{"num_hidden_layers": 14, "hidden_size": 320, "num_attention_heads": 5, "num_key_value_heads": 5, "head_dim": 64, "intermediate_size": 1280, "vocab_size": 32000, "hidden_act": "squared_relu", "norm": "layernorm", "norm_place": "pre", "norm_eps": 1e-05, "positions": "rope", "rope_theta": 10000.0, "rope_fraction": 0.5, "qk_norm": false, "attn_scale": 0.125, "bias": "all", "tie_word_embeddings": false, "parallel_block": false, "extras": ["capped logits"], "init": "trunc", "init_std_qkv": 0.0343, "init_std_o": 0.0426, "init_std_up": 0.0491, "init_std_down": 0.0491, "optimizer": "adam_hyperball", "learning_rate": 0.00636, "beta1": 0.9, "weight_decay": 0.0, "lr_head": 0.0109, "max_grad_norm": 1.0, "warmup_steps": 200, "schedule": "wsd", "decay_fraction": 1.0, "decay_shape": "linear", "final_lr_fraction": 0.0, "batch_tokens": [131072, 262144, 393216], "max_seq_len": 256, "doc_mask": true, "train_tokens": 886600000, "max_steps": 3806, "dataset": "wikipedia_en"}
MLP neurons of a small language model. Each row is named by its layer, matrix (up: input weights; down: output weights) and neuron, and shows model dimensions 192-287. Each number is 128 + 32 x the weight over its row's rms, rounded and kept within 0 to 255. Numbers have three digits each.
After each neuron's rows, "fires in" lists the words (lower case) most often at its 100 highest values on Wikipedia text that the model never trained on.

L9.up609:077109130173174161117147092153077177112082105082208161107109133127141187172186091098172114121140112147104142119145112070151065151108100128143167084138110145186145139104177114062178112157094110136114132093094100108147106092125146181164111128118158067178149102112106060100160085165089061167
L9.down609:167092171087087117164106170114178146075054142125188086135160095166133080188106136087099153139152072167089153128145102167154166137070084108110106110071074102166145153159183122080159117110126103095117142145149089134142169105105118070103144087119153148089106115100150091130130133108118178109
fires in: "to"

L4.up100:215129079088119180197124140120088130131140128139121148158131100141116165128115095126135140101161217155134114092119139140102122180105106129100074129145123084143081136136158113163113115137059138113113087105147154141190199106123120205135128105145103068095173142149055090113122095155115180128
L4.down100:151196126110128196108131158123136131131104111022142094149166184123161053154112110074141106067146140133120147119121107112141196168130161132083136101130134044123166125117089119179123167183105097146136131157136163129120172185109155095159147151166165203183114148083171146120170131147141110148
fires in: "a"

L9.up294:084059161100103194153099118104163138140107071115175150078092135161131155105156125166128151078153195192118128154179129114125139163092155146143075107126125134193087135105124150107120109158091119088104097139119134150097104135149123156122134122154130065155110150121070086137115097154128105114
L9.down294:174180118192132100129167154137084105141165160111097143099093112075130077085092121136113146140150144176161185152166170122112136166123144082154174111108086081035136168104145093108138152158122123149138116108164141188109116089125114101122180118129111114184154163140102146134178114147166111132
fires in: "as", "of", "to", "some", "in", "a"

L4.up1028:183132120105136169143140084107130130104130125113171107116137126086095053102136155166148194119077103151145110144126117145127085142087120179123122165207186109183079141130165176157168116119117102113167128151116134171144090160122144126151097079086106112081164113080131122159112141093123071096
L4.down1028:136145160169108082101150158113160101166142136109097179173117154162122159175149123174094067141113148056105157133144128118140165114130172077146154135089129112078168160076104156069124125139155072087107123069181162054078130086129124138145113109141152129150151222182123111100146091140105143211
fires in: "in", "on", "from"

L10.up47:085162154093180115217148077150092126111201138120108202073143144187135117120157087115098107127197113104134146119151125132167153167114125134101095042100177087166121200180203088092128134184110140133153144086080178127112167125086146125145152132049138077113151151126165067126129175189087129087
L10.down47:141131091161126121145129175104130107121152099159114105122154156104155120097148129157099125113097146139143147121177136151092180143153105088121124143110159099114152138129075080123067128123171109132103119145137071159125149127125096086121124168153138123141153140088135100129114143125163058120
fires in: "to", "at", "from", "the", "of", "reached"

L2.up683:152089069114098085134103092125146099097115119101093155073137159132123165103161151117117116117106129101100120105149126127148097140112134155079143106163122123158123158166176150105131129086103119117095158134140148128183143204126152121112110148097097199061184140127093114137102115149168170114
L2.down683:133174112177162085083097102101137103111119116136078148202195091121133133116141076121071143116152128152071128129102154075177129148151132128155184141121113120134136134105139140181101125088130113107104134108159086083134158132100158116152115053138150095100189169067096072126171157131146122167
fires in: "would", "may", "will", "might", "to"

L2.up850:176123174122114157145074103036183148116125153110175133176084145190101136123152164139140108145122190126150176109192072169114109062104148084137125089116154162103138150074125113125101103198095116096070180131179102191146087144219139153144168111110175142147174119177109065154183118153177162109
L2.down850:090138165193202176108154128099133133073085137158147141136115163118160102080179113152171086121142160090117097138128125122150197144118160093148095110105145105137103135120120075126060150129136166144144097114086147114112108134081127127143132090174121137143118132099067123099102145099190125131
fires in: "3rd", "of", "16th", "1st", "9th", "2nd"

L3.up1135:108099096166104178139162171132088122146127154125162139175114144105113107141125109115130142110158082137201158120093062102116147155061126112122096052113167173119164099114159142112126093104113165091164176181167097114176086185099187106124073118099109165054161137159125092169084071143174129088
L3.down1135:099179138147094116078076160136098158138085081141123140146176100137153152088108111100151171156071062142166154058103160089145143171152154052123113117132108205149098179173075126130112120166088150103129086119206128065178193168146158141098159113092155150114077099083151118140121140166156132129
fires in: "has", "with", "have", "features"

L10.up867:087102129167149074158135107114162171158102136154147174149129204177107160159151118106117128087135189150164144171159114109126136180113145075056124122123103151122128113096133120141132081170136099072096135135141036102126109096119088102159088108135101060117164160126092117092152049174123104119
L10.down867:142155144108109109137112136116120130194092146115099130085132113097149083153123125113137156126162148190148106155136118110136119107157187145098198174100141115170144133110081177110118186109100157132106147077215129171200169104104080081090122161073143139118159094191141095080105126119114115095
fires in: "to", "him", "could", "can"

L10.up246:120082158092104119111136111076174136173091133114107170135140148127116069164098146159139066096142214132176148130112133129127153093126120116092111138115143100175143130194106126148116135081072148122051136194109126078110180162116116108139115101135109077108129093117121070136170092165066099130
L10.down246:116131103119074117087139119083157096157137107184162139122067063156137150126117165132097136074162092060124119145166127181169094132114107166142123148100082123130134123106095176132096183153130169140119161112156137114143135091169096080131127041133136190167119057111126097077088153126112087129
fires in: "he", "they", "i", "she", "you", "we"

L4.up266:130102129115186175108077183195075139158065108097108136125136108161095150128146082132112108144128152114099138179135118125122146104108105144127071156165185083122089155128151089099123151168112147138108142108078136086096041136170135097019119119179143133128120108151057101114147070109119124053
L4.down266:145143140155132126106133137083183074111092138153204155161110164053127076132134177137131163120038142065098209148156138156180141127090115192138162132165140119164106166144136146151053121077163100070126157117143165152121065176115152078117121100135075144121122151144162143096088111074137137145
fires in: "most", "with", "to", "from", "than"

L4.up701:160123207080110153098089092174158100098190108131118144161162148176136164154142148107138101126193145151135131130149129182149138148072135135151120054126070121167082174066112108109135098174096075146051132145111126107135118098153157156094110133110157115107142111169163125101161164140127153147
L4.down701:094104169152187114131113134127140146142104138100149173122097170092090161171161158161150138130085109152145048131189151122150103124080109105063076122159158065065133094147118080127138132139164172141125172131145092052151089168109135153164119130073163087184112170087107091104107156117167072131
fires in: "the", "of", "over", "under", "down", "through"

L9.up283:107184145116146157105145141125099121153101124159102126188099125141127210152106186096158127106177120129122146162192139088138174120128159136103101114130115111121100154156142111093102137181118150075139152164125177084075121141109150091137127061084100046149127111158137066164182164173079104115
L9.down283:084134113105171116136097111110138108128137087056128195110082133108104098136067124111116170099148148123114093073143088142167118147107144121144131165104098108187121103149128127081159101167171092109128116109066123107109077134127089127156115115133090128163137184165118144134095125146122137095
fires in: "did", "to", "does", "could", "do", "t"

L9.up1205:083085185148140150158118069135103139132156110130100170162117157118102189175142184129174129083150095159122126122097092135143133089126187083134138089077102116100116168151133106097110138127117122137151088105074129092108095130108141144106111109077109029131135091142162075139098185170130162062
L9.down1205:100149162114142198109130145116212122157106124092102113112120169109133116125142155107148102078112090165092102086107140176138158131184116119107111167087092184153151139124140110150117150110167115138098107168142092069097122215091120143119096131129130137106149094134091121143164150098135150140
fires in: "to", "went", "go", "at", "came"

L3.up1173:106098163111098196208144166141175135074151078092085165185165136129115088170123110148136092170145182167115103082186134105170160092108140124122074076133128129161136180159120081126143109093000110108118129079134185130153174104139112119093132139074119110107148088168106078091153116190090141105
L3.down1173:125129141110152076051120134114134038120086162170149118098084154144122149132188114075135179075068093097158129150119123161089112159112126100110165119150145107101131112059144127115158176164247125136164134133154112133130067198113132171156177104110144163139123216092170139129129160083119114099
fires in: "his", "along", "the", "into", "long", "throughout"

L2.up133:135110093091097135130152155115155134104147121147184093139125080138135132110110175113146191094199172154067093132093121105097125115096108138117140094183154133098118155113160114129130123122088145124145090146170074156156144147103123146074175097073153136098119128134120108108148101139187094143
L2.down133:143090152152160151090182149087117115139110118164132123194077215092105070108126152118129047148113133084131142145179120170137112199152122104123136109108133105116157110155105108111114114094090162133143126123121142094079166117135112101143159191158123084066147124132151176128121182153116071132
fires in: "is", "was", "been", "be"

L3.up1049:138114180092155116137122107097175149099079157149135113123118109140135165139123153154154115181114150122117099095185151101140132181080098119102124058125118164110143141070066093147128060128135128191093155091149143128132143086200109157151105148112169092076140130187105117072164143159127162105
L3.down1049:124141150137220123128159151070090088150099152081142148138105106196122138190181109089067137166101119162117082183110115107085106139076093136124101168074162124150116105097143097115144125146122144164123093109103140145164136052114125149134174134067120159138126154150086110131125112136149133105
fires in: "of", "the", "to"

L4.up1164:135146074083125121197111114162097160145112085110144152176140132164096122101140147113093161085162121068142162192098118127125116192097102126132106164140136062195100115182196151192153106068104142126135113179109169126145136153096165166079051100085165137078122117160087067092165149133130091071
L4.down1164:117123116064175110080152133088164139103112118120116149141115145122148160130124142168081131156100156174126089191131095134160125137142191062123120165128121159112104199088082139132139134164122092117113125159121116115133166132132076119122105130170119103106103142121099151126128118114142052130
fires in: "is", "was", "are", "been", "be", "not"

L3.up669:129151139148090119130161137139160121181134155156162140100130128126170140101115141149163157160155113054198109134132123111107139155074125110108100090138147102150090138077109125061103133120103065089129123109189141131138161144112142167135223109109152092108114137104083068117174074148101185079
L3.down669:120137102155095095087130069046142159052115095142115179155128118079153149128213103098138162138155086116093131133118107076136160112122110094086184153099114135105176142134143131134110140167127170100153208053054166073119123125068174156103100071121143131125143175077127113101160147143128180136
fires in: "would", "will", "to", "not"

L3.up775:122075110120155094177133173126114134155116135146131170150156141150115125144174169069086153185113150154116154182189152145118109139134086112064107125138081142121132145130104140097150123127133142092091088075154140108142149087188156165183160115105191100162165108154150155116167139127070149081
L3.down775:203186116110080107135090130137144094155169164098106145126138102098122114087151132147056118148153145162150131126091200096068147087141182084107166118129107196127082106094148130161182156170119152114160160122084101169060163166116179180149136166091070132132100155111128090143161091127189137092
fires in: "1", "a", "0", "3", "conservative"

L10.up675:115147142085133130137181122110127110130127118154195121181078125130157138164138108118160115143116091116152175128118187114168173136107151095114179122141144113117109177186134170072099107133106142082114153117107130077078213182085060165155151054152133064143143103100141079109155133189139161126
L10.down675:155073113080154088110137149115137130121117150093119238132112087140121090147122037174083166083101205088168113068155127126070115110126138155185154135145127145105122141129117196096128154160089183147145100125100188116153122082120113170172096100132080144156063093129148077071120150144120123085
fires in: "i", "t", "would", "you", "to", "not"

L10.up92:155163190138134106102090126134158117108086207158115109178145165096067155101182097113166170122231156201193129110128099188139128085135125047129129118123159104179136093096124063117114169069129032085184106115107098165119133142099139151158107085126097091100160139128158097138126116118104177109
L10.down92:166111171092138170128108120112160126163167104141157205113160133117089143155106089153138095138194165130122125152110176179145147186113140167103125130172164160144147104095164130169102161146118137102135148129082115184122201138162128151128147195105168105167116080099104074095104126162123085103
fires in: "october", "february", "september", "august", "march", "july"

L4.up1074:136111127121105196099091159118122137099135103130094178158155123161119143091105192107099132082149106116141137126121092162124148112106085191155143069144165048105119132174166134128136119066112113143163157146130128194129102207098153127076052113066118114153120076105091139150123092143119085083
L4.down1074:134135159148091149123143135161127089204102122145113141073106142112112113172109093101101097140137133058122148105090136131113081159169156042126104075139121112134173061083102104121143116205126129073096095149079107117124154121103151125137139157134153092127107159191093115141141179176140153129
fires in: "but", "and"

L9.up183:120177130117165156151111145177126149126092035142116122148110106132143096144128146090167165048135115177127092188187155158157119107101148106135110141120120142181106151174193116116148175102112107132171182127171139129149121160119168132118076137078103073142120138074075102128142104149131081096
L9.down183:161133121128136149107146093083145138178076183114109071140132161156144118085139128153111129172088152068123161146219115091128120109097111113125087113086225151130130073152146050154126098160190093129132104130117154087106117101107119148135127149149152123103128128097074099117128102167130126148
fires in: "in"

L9.up1251:133072191106165141112133132140148169132177155130167180137134064086092152162114167203045132087083243116123111090120068146151136104116146130131166099119107129134107132138181124099080176101130127105096100120119116107082071164165141083131087141124120114169140151088128114136126079112149084036
L9.down1251:132171090107091144063149153116124171140085116122161120179070159117122125129098098159100146096142134169133148127130165128161091156113106057105101121107115116122101118088095112131071029192100110133121094134171152176171110130092113125120118148086136141115137108149078141164096163141119123173
fires in: "he", "sakaguchi", "she", "ashton", "tyler", "deas"

L9.up1128:170082124091132109183103098077150151149057102130148098138091109116086104075107122143105106130143169128148120127103095085155135082119153148118096110136142116160091129148145120172107088100097164096161112187112100134133130120115124144135090157111174153113086117102100110120178136131125102163
L9.down1128:068113121173128133097159136149090072146154140076149156143100118095125130102220113180156128127086136113166148105173116145160124186137105076074207169116110160106119096121058060150088087107142128101138132136100137084101090120117154136110139169127128136176145069115082145149110106089156139122
fires in: "was", "were", "been", "newly", "under"

L2.up181:148126089098181073113098090125072140208105135114190163121085074109079114134145156126178115143139079130091113115138114149100170184150172067157145104094138217147105173085148099127088077080177144120243140154096077130138164148134171138148105138096142119140112191118116117129110135070120135145
L2.down181:146150130171085142147126158095185156100123129101155130125098178134163126166091117175108126155088127115123137128127111011148083071108136105122129132116149106159124112125171134139075108097122163183102123172127138075129116170110140107074095118148098225084131107121154123157175081201139103159
fires in: "new", "special", "crac"

L3.up518:171075131151175186127101164123134112138086134081120131130144178151091135186116134088154124150132119176144089159149105175131080157072108124145125149143067097119047208124141119097160075137099089121145127093113142114148085143108155153142102113158157108158138143114076097054093114163132142143
L3.down518:117149168095113121075133152155128080112079132131139089156100115096092116126148138186191146122097155104044143125182103144124174155099222086141157104120141147125143090151164115097053087096085130109111116125092101105086194126103144116093148184155071139133057084133128118143169059137102109147
fires in: "from", "by", "on", "to", "for", "with"

L2.up16:150149137078118105116108151157138153143132151182123136127103115152088171166140131122126115130112105204070127073175112139099098082157134130156060159139129085120124058140087093124147156179126181140184173113156130139152118132093160137142118149115161106146134101148145118171129141129152177109
L2.down16:138131144148126095132144184111184150105140124204104156136180147073152154130113122087138146130165156102141146142133155108123170154134128072154153105076101156069183132069135144159142179132144136157124164111152142207145062106096092109145090109109111107102183164097117144174103153117166128141
fires in: "second", "first", "third", "fourth", "footballer"

L3.up544:138109174105152193082156114120135108138183136051215115129151097114101152120108121138084117186189104151085134090127076169137181148136135084118185130082088105071083121148169047086119133146088055196171146115106137067108146135119143121118074140136105158089141102109124052104170141133104131120
L3.down544:135139125102137157108126147067142132171134110149102085083080113132074049156079152141172117102104130108185096159162144135157072106076139140069123151109135151095173195107170151148175092132162122090144128133087128146115118083143134098124149115090118188156128152110080135087137152120118136125
fires in: "the", "of", "this", "to"

L4.up16:112115101126143149161085111168127202117147183122056146158132162146119134152150119110113157074143155101159184123228173138141155129161165190139126076095174103134112104160132084115141109026144131122139181180110156136138172087104126128056086109169145105150180157081133133114107090090124074170
L4.down16:141125119134066108116125127157121112165130151139098197140146111126175141111087086102102123123171109106101135124068198153140123109143103080103145078116108156097165187105127117117137062130166135130133146131080136065075139096074176126154114121136122077134208106090167104086140137121133104076
fires in: "and", "or"

L3.up1186:182070178117087112192085159112079123159146104093173167124156109127092116116144102114100101079165090137148119105131086083126075146084118142118109088137094165175134191103127101150164101138050121148145099140120088101160121207143097155127133088152115111109138163117103099062125067137145162067
L3.down1186:098091102112096170087118106133169122143117149139169111100095135085155043165132121099174138155073134125124096174132144147189095141154171145128107136117114118096146138081098125165150092121124141174142164084137138108086170150143137182124108168163108116164089094162146164114115071183103121098
fires in: "of", "for", "s", "to", "also"

L2.up374:162120193111138057127110175097135149132177116092196151110136165136135142103128143112145089140142158133167109060161150126106138056191115114115157120111194103105108128160175078074140110148082126163195132117139162146121178140147186154171106121145118145091141107099154092133160080149172134108
L2.down374:112145118162098111084116171153149163124133132135122145158102139077109108160109104098123110118102079105162158116119108110134101147131108149158199144133148149133118096191095141123226147118144081139141094148140083129115144168152092150125077129192151138121101170208080149109091200103093106087
fires in: "record", "of", "to", "edpr"

L4.up995:189065125115133103187144082148086126153049103147126212161098049133105141141183131161142146152153146137112104059170087133164121100105094170153073137172110128146113103146163092099087065091083114091138142167097147140142093127163162129102144162142116097085139101080088101123132162104126153161
L4.down995:128114102113139169135100074127153188153072120122140044125141150122158201129110146062132120117104123119065209090130172133166152189136122129112155107115106186156142121133097136182163142129147079134169156145105147124080168147142185100098173117111151096115185149118142122118085180103103109085
fires in: "each", "following", "all", "with", "two"

L3.up747:098079099078130143168080122148096178108175126119177101095165177159118150120141161127141090131180143048119159096055128200143110148109117075139099119082080145134101134093120133109096154118065053098181152068161161118162138059151112116131222126128142142084111158111087097139120101139153146089
L3.down747:092120128132060150133149129106125124064152176166149081164129110121162134178103125134158141132083140135119167124172118084155114117130144114108150098082138083162127130065146103162179097120130165116159139151134102164100153119156168128090087112140152137163130117102187076099078115133182121083
fires in: "to", "his", "her", "him", "for"

L3.up632:114144151137137103139113099150161119138125103100092156073097178198089155143124129130170080120091100201118072177087090128142126108114140051136138119094087126109106127110143127115149102101122150189125142083120146190122087135148175148090151127131179099156089112123114151105142157175142142094
L3.down632:095151163157183138148122166134114093069121120077118134130178135176148118099103135091129098108106093153101107139160174113133100127151123153127153148100084149132153147086115056079143090197098115151188123098092096119122136095146106146115098179145054141131104129167090124139156112136149100175
fires in: "to", "from", "him", "into"

L4.up778:105136188109149126147109197146115140120134166123089084101143209139097187171113183148144152147159092173190136140127160129090166097159092169138107173142177132130089117108178100110142104121076054119179119083118100142130127137183098163117143126176168140155146091153123058151120089104156157160
L4.down778:153125129075120091152125096117135026131122080131175207185159146150133113158082122172090137112203208134131137128109110198169132058123139055084096176129097130177162114154135115109101137104095128119119186171101115103166160085094143116103122068113106094098144090126199177118132116121103122164
fires in: "february", "march", "september", "august", "october", "june"

L7.up233:151075142140131138176105125152152130148150107136151190137152147159107126131158133153154132097162129129180137113115095098153146170064134047147089111121174104127080161111148159164184129077081108148142084145092167110144107125133107202141114093142123054110192076122121053096115121152092133127
L7.down233:107140105141107210169123077090123096065112188092111175150145097095128105176098140155132121234124106101106089098113141120107112131124120065146144133149131127100135125146114100129117076198130127097146121115181102117119138103106113112161143139093087099164132176095217107126163084147150122122
fires in: "as", "considered", "a"

L9.up1044:105141165141143184135108114150157176133089147097138158148133030140118167128114093126122087071158117139163129124185164099137086195103133041127110097148150166137129122186155094140137094158143118096100180067160067039132070118089170126123098098095114058134150185125088070091152091135133100118
L9.down1044:086119105144150055134170172134128151112123136167160132153050115138181117183123124098130170134157110189125125132112121117082114138092125151132126113100079097132143160147119142098125192124127104116084111183149162199130185062108164114155113149127150202128104090139137120120128096135087140089
fires in: "to", "encircled"

L9.up1135:122122143104110136119109086136116118157120127148127180146144090162127137125167108109086117119121123177224145103143063119151160101087126081134104105117129117142105157149190140116140114057121088081121159181094080096132105132093148104155130162075127104092126106131077131123116115147141114073
L9.down1135:155159159130127102111131109142143100131137093106148195113143089135122102105057119151140163087129103159102097191139138123104175143141167122132138096105107070148155136118199125124064119103111150049049147143139146110120123105157107124127091096120142102136127121115073151131113179131134140098
fires in: "to", "have", "has", "can", "had", "would"

L7.up1030:145087193122136081155120101131106144143137123092177113147121167161086135141123152096097101091174159188125110082142131183140144167071141109119106087091138093156145130090151044112094117113162088061093164102133113084127122166120159153147078156123112131121175119124105109189133081071047179137
L7.down1030:132186164135140188089112166146162111204160133112187188124151112109164083122136149124150126153131176151120087149112162156130165138136165103109215137128200093104155155072146152161104150131164109097157130102113126116161133140130111130154151098078133134137129186121124172169158106128107073079
fires in: "to", "of"

L9.up1017:155093238101151219166154154174151097088105095102108109192097143146117112127181117155182143096101095074143158129131090139143133065134147097130162067170128107152092106103140098066133146099103082088139136128098144181157165103133156097105083155068177102086163150103151087109151125115067136103
L9.down1017:126157114177100063125139140100135175141137105088132148097156171120111163164119169117101090120133092132147092135142159078149157147129157156106103091096145097091108100142102157132167150099185100123082196042116127079154116115130118160117094111173113115102099159087129134124070141146187083181
fires in: "april", "august", "december", "september", "july", "may"

L10.up854:155111212104145141132141174165151107095097102137132134108079131102163196163201159130128116093134159177157104095164080110167147078124125132151139132137140166101107131112221152117117150114097115148122141086105132117174095112134217186086128167163127110097131126114146130140109140111139138160
L10.down854:128171082073165097109113118176162162160083148153115128053099112118147120169112128171116165140117138195148132149133167149135160119127149138194151193111094135220108126139090123106088090096121172056131161150132081152165139139098109121160168086093155121168123124087137187112112118197181063119
fires in: "first", "last", "final", "early"

L4.up140:139123185094120143117151144146123143117151117144174127190132109157110089152154180163105146089131093149115153130103151119153191136143091153147129099121172126112107083152127120062159150131083105112113195121112121111101072094143168106122131137103161104168121169122100093095125012089201092098
L4.down140:086135114087145067142155166125100145170125160116157076149103141085173152225146177125097107119123105125090177116083151117191108212143104117146104116074116157172136121048116166128089108146164124142110101156165115128127178116120107173140087120127109134101162121127134078124150119155105152099
fires in: "he", "she", "but", "to", "after"

L4.up316:161088155104114107187116184146117195162100114161168146139133113118099127136144121128162180105159117143122166129116104120112093173132033047143093127105136189170125129116136075061125101152128126100147172173094133099156136134124111126098119174160120107199144209084121171106160088140103077113
L4.down316:093135164115148097166214122095173108120144152144131072129124186092133051104121116155156087162088107127094157112132137134189111130159128111104113069108128210123146174098103186143121105123109109127148117146190135100127094064168162054154154079096147087110126093058144125100141147138116175126
fires in: "he", "she", "his", "her"

L9.up482:130144121139169149188132104102127142166083063142162186094136130144090107102067137133126157088169202146109133160124176149146155149127138104123159127132102160171094120125164151075153120180147143124084094073107093157137075111113128133085170143204146129081132096147084123116131145160116124179
L9.down482:152165108192121146133148064150111145105115176108063071133145152137105142122154113160133126164070162120131103132140156120107108169203164110148113103161159114062163161141151192198124169151155115074097136147132166136150131147155157183135168112120085003140076122085133142118105115122089111103
fires in: "in", "the", "a", "as", "released"

L2.up720:158142151147120152127148101125119166149130149083110078136114181173154093142132069140107108150110079141134089129124065207125096081068160122129111143092087083108116075117109134142113112146095114090147175101125169127153122151148134161090124193119131131159074147100092113096127168083189167181
L2.down720:183124151139137078088136136145118140154128155138122075112116131112058092079151095118103115139077154123121143129079147121139126116147143112104169141166132111100187117141136128117158151170121093101120107144137158103102181123114186042146158085182139146117121109119149099115133140117164108157
fires in: "with", "of", "by", "for", "tells"

L9.up585:124115143091095092143099157090094100183091113151181131152090145151081126186103121116111124128133192156145144149128139144118146129068100146092109085206126176184098149137144141132146118143109175093117169113129124077125174102163148170137156160127130098119156105149101140182118092116087130111
L9.down585:146160104097118088177153153102152192138163080062153119173114114147190153084119075114133163171208189096161108134129114109124172088100121119050164115128167123129155115145158147120188047134142091077159143116105124115034104097128136139137121156116139134195137127070120154148118149167167134101
fires in: "a", "more", "much"

L3.up11:107134132096125138099100121102153194103119140137130135083147121174092172166145104125130067191095128171127177101146125105131101100138117113119087177135160067100121076180139089082107105122095045105174116130109099132105144092129148102069178070136142180101130089115091163140157152110132124082
L3.down11:092136172164211120115152111141127114092099126183125055166082143088171063117063114169093101137095182111121092132103053174126102151145132172140148130080142084127131142130170130172124126140073179081136079089092159038199141173143111149150135159141145119147133195094111095123153122151119147142
fires in: "to", "by", "from", "king", "as", "constantine"

L2.up190:105112109087100171107112170113124137108150140116103191096070167143043120147156097149133135087115148157090148041153156152121128130108121166113146155139125126186134148134142140142115141111126144036177126162146127138143048137130130072156092172103158153150101139154100085104162131122119121097
L2.down190:185182145127151155158116129136151113153106145156136171146151221106136111092125153129135144112143126082129155070135107135156089161150193125194149153101131113068072156131087176133110159158093115116129119104109115183148146087153154079086174125134122148116163104158104142139111142124131137146
fires in: "year", "number", "first", "third", "second", "time"

L4.up1177:145085144126101119172108178152090146178061069132103144093160148145132152138156148147134139108115128151148131168132122158141135136101131127134139064092163126148140151180067111104152125180024062109154119156146106159139180108136159182155083131103127056104137174128171147118199061089160123118
L4.down1177:178127104082130148191151126095144187137103146121133072131107142124132139129087159133132178097081093113119111123104163124159115194139128121149127149116134152120108110143161140123170104085168078139042127182139163149165209133118112080133177132134112170119174076092123109125117127120082128128
fires in: "in", "on", "of", "to", "with", "at"

L2.up516:157077188138180144116104142140152179136124093145088154088113151138104151122136161162144102161192160125188110087179108125078120109132101121170082078110122122155111172123194117125074101150138141130131176167147068117114128121147139142074118105110152088090215113153142135147124129133108062126
L2.down516:109079146086096093081081131097170097113127136212157107113139112089164114077130115119138107135126117091072131128105147159112155143135119024147159137067107145108177085078077162158119093137164156088116152135121129125159132154161153127166117141156136179098181135152110112148109112100134172055
fires in: "first", "second", "vice", "past"

L7.up870:117115124185098129113101169103086142125137134173185172146074109110127161203137192119105114145133133138158145135110096092105198118153113051132114106094105111127134151176141077099133130126000102106215131133116122106164182158131146116118087081082097098105061130109148083092140109154164126065
L7.down870:092111097138074133109144196079123151223103088143152187165132162064118154179124073050109147111068103140158118130143143130147158153087169126107131071138199182158095093116166096085144174090121118144075104126180073156106146141107112120110161126118113152095079117142104121103111117077240151155
fires in: "has", "have", "had", "not"

L9.up569:129108098190111115122112121069167149153103110160131114190113172135141176230126161132146153105138151102212125128116096134151133096125177111107155130125104147184093081161141117097123094143101115084103079186147089089095084147104105109128090064110109080110134120116144113119131183144105121114
L9.down569:188139131048138146157176129107084132171140140130136131143105033137105092138071119150158107136174170122139147112152189126187152163143167145123124149084130158167151061098094090127102184090156170165119145122151143138151138084117083123126119120045118145101143100066114129058084108147148182137
fires in: "he", "t", "they", "i", "never"

L7.up298:221113149156151216161128043090139148111090114109172168153120128103141073154162113140138071100194136186156130162104159135142144132069150056147128138074121120159083136133111114092159130107098096084125134079107114145087150141097149173103117103169101080103085096153079097176098192169145134111
L7.down298:064179136157118134095114060182138092093146158107123075135145087099093205136128114122112111145092095093095082173099115144151141115134147158132130099109165123151068096117166106185107128166137107129177186088139141109139125179115168145116126142143120153192060125121126090088133118153123164084
fires in: "to", "for", "made", "wrote", "with", "in"

L2.up406:137131114168143123155127120098108171143167181104128151087097165114124062122133097182157109122108155088133079122110111166123091110152135159155107152108097093097069168190145095136100073094095094042138156113101163204118114087122131134063145104070144145086135114104124105135059192121144103058
L2.down406:108170162144131077156165124153109145141120119120110135109097117154129110166153157142150142153130156140147132146106155154127161149138179164117112144129184123117118166076116080110069118168132125064130119085101174152152091085154160163126181114155141127136156120157091146182190148100075153130
fires in: "by", "king", "see", "sun", "hartsfield"

L3.up1045:216187073170152137132104133072143082162089176089145124157132123083109095184124115177212123075157144137182118180131130147139124090070132116070132172124173197185153099108150060143097063124111165116198056204158124126118169120095125111116097068147182100092095140116106137099175128098071153145
L3.down1045:115162152166177147162087083064116146127136164133138107127138124084111149141148138134086082141091158083124098191082118129112146167129130151127092154075168090124129162088167186143078054048140162161122127138117087109166086138132108128136127106104095087088158110118122097126123131108108115123
fires in: "new", "general", "international", "see", "orders", "country"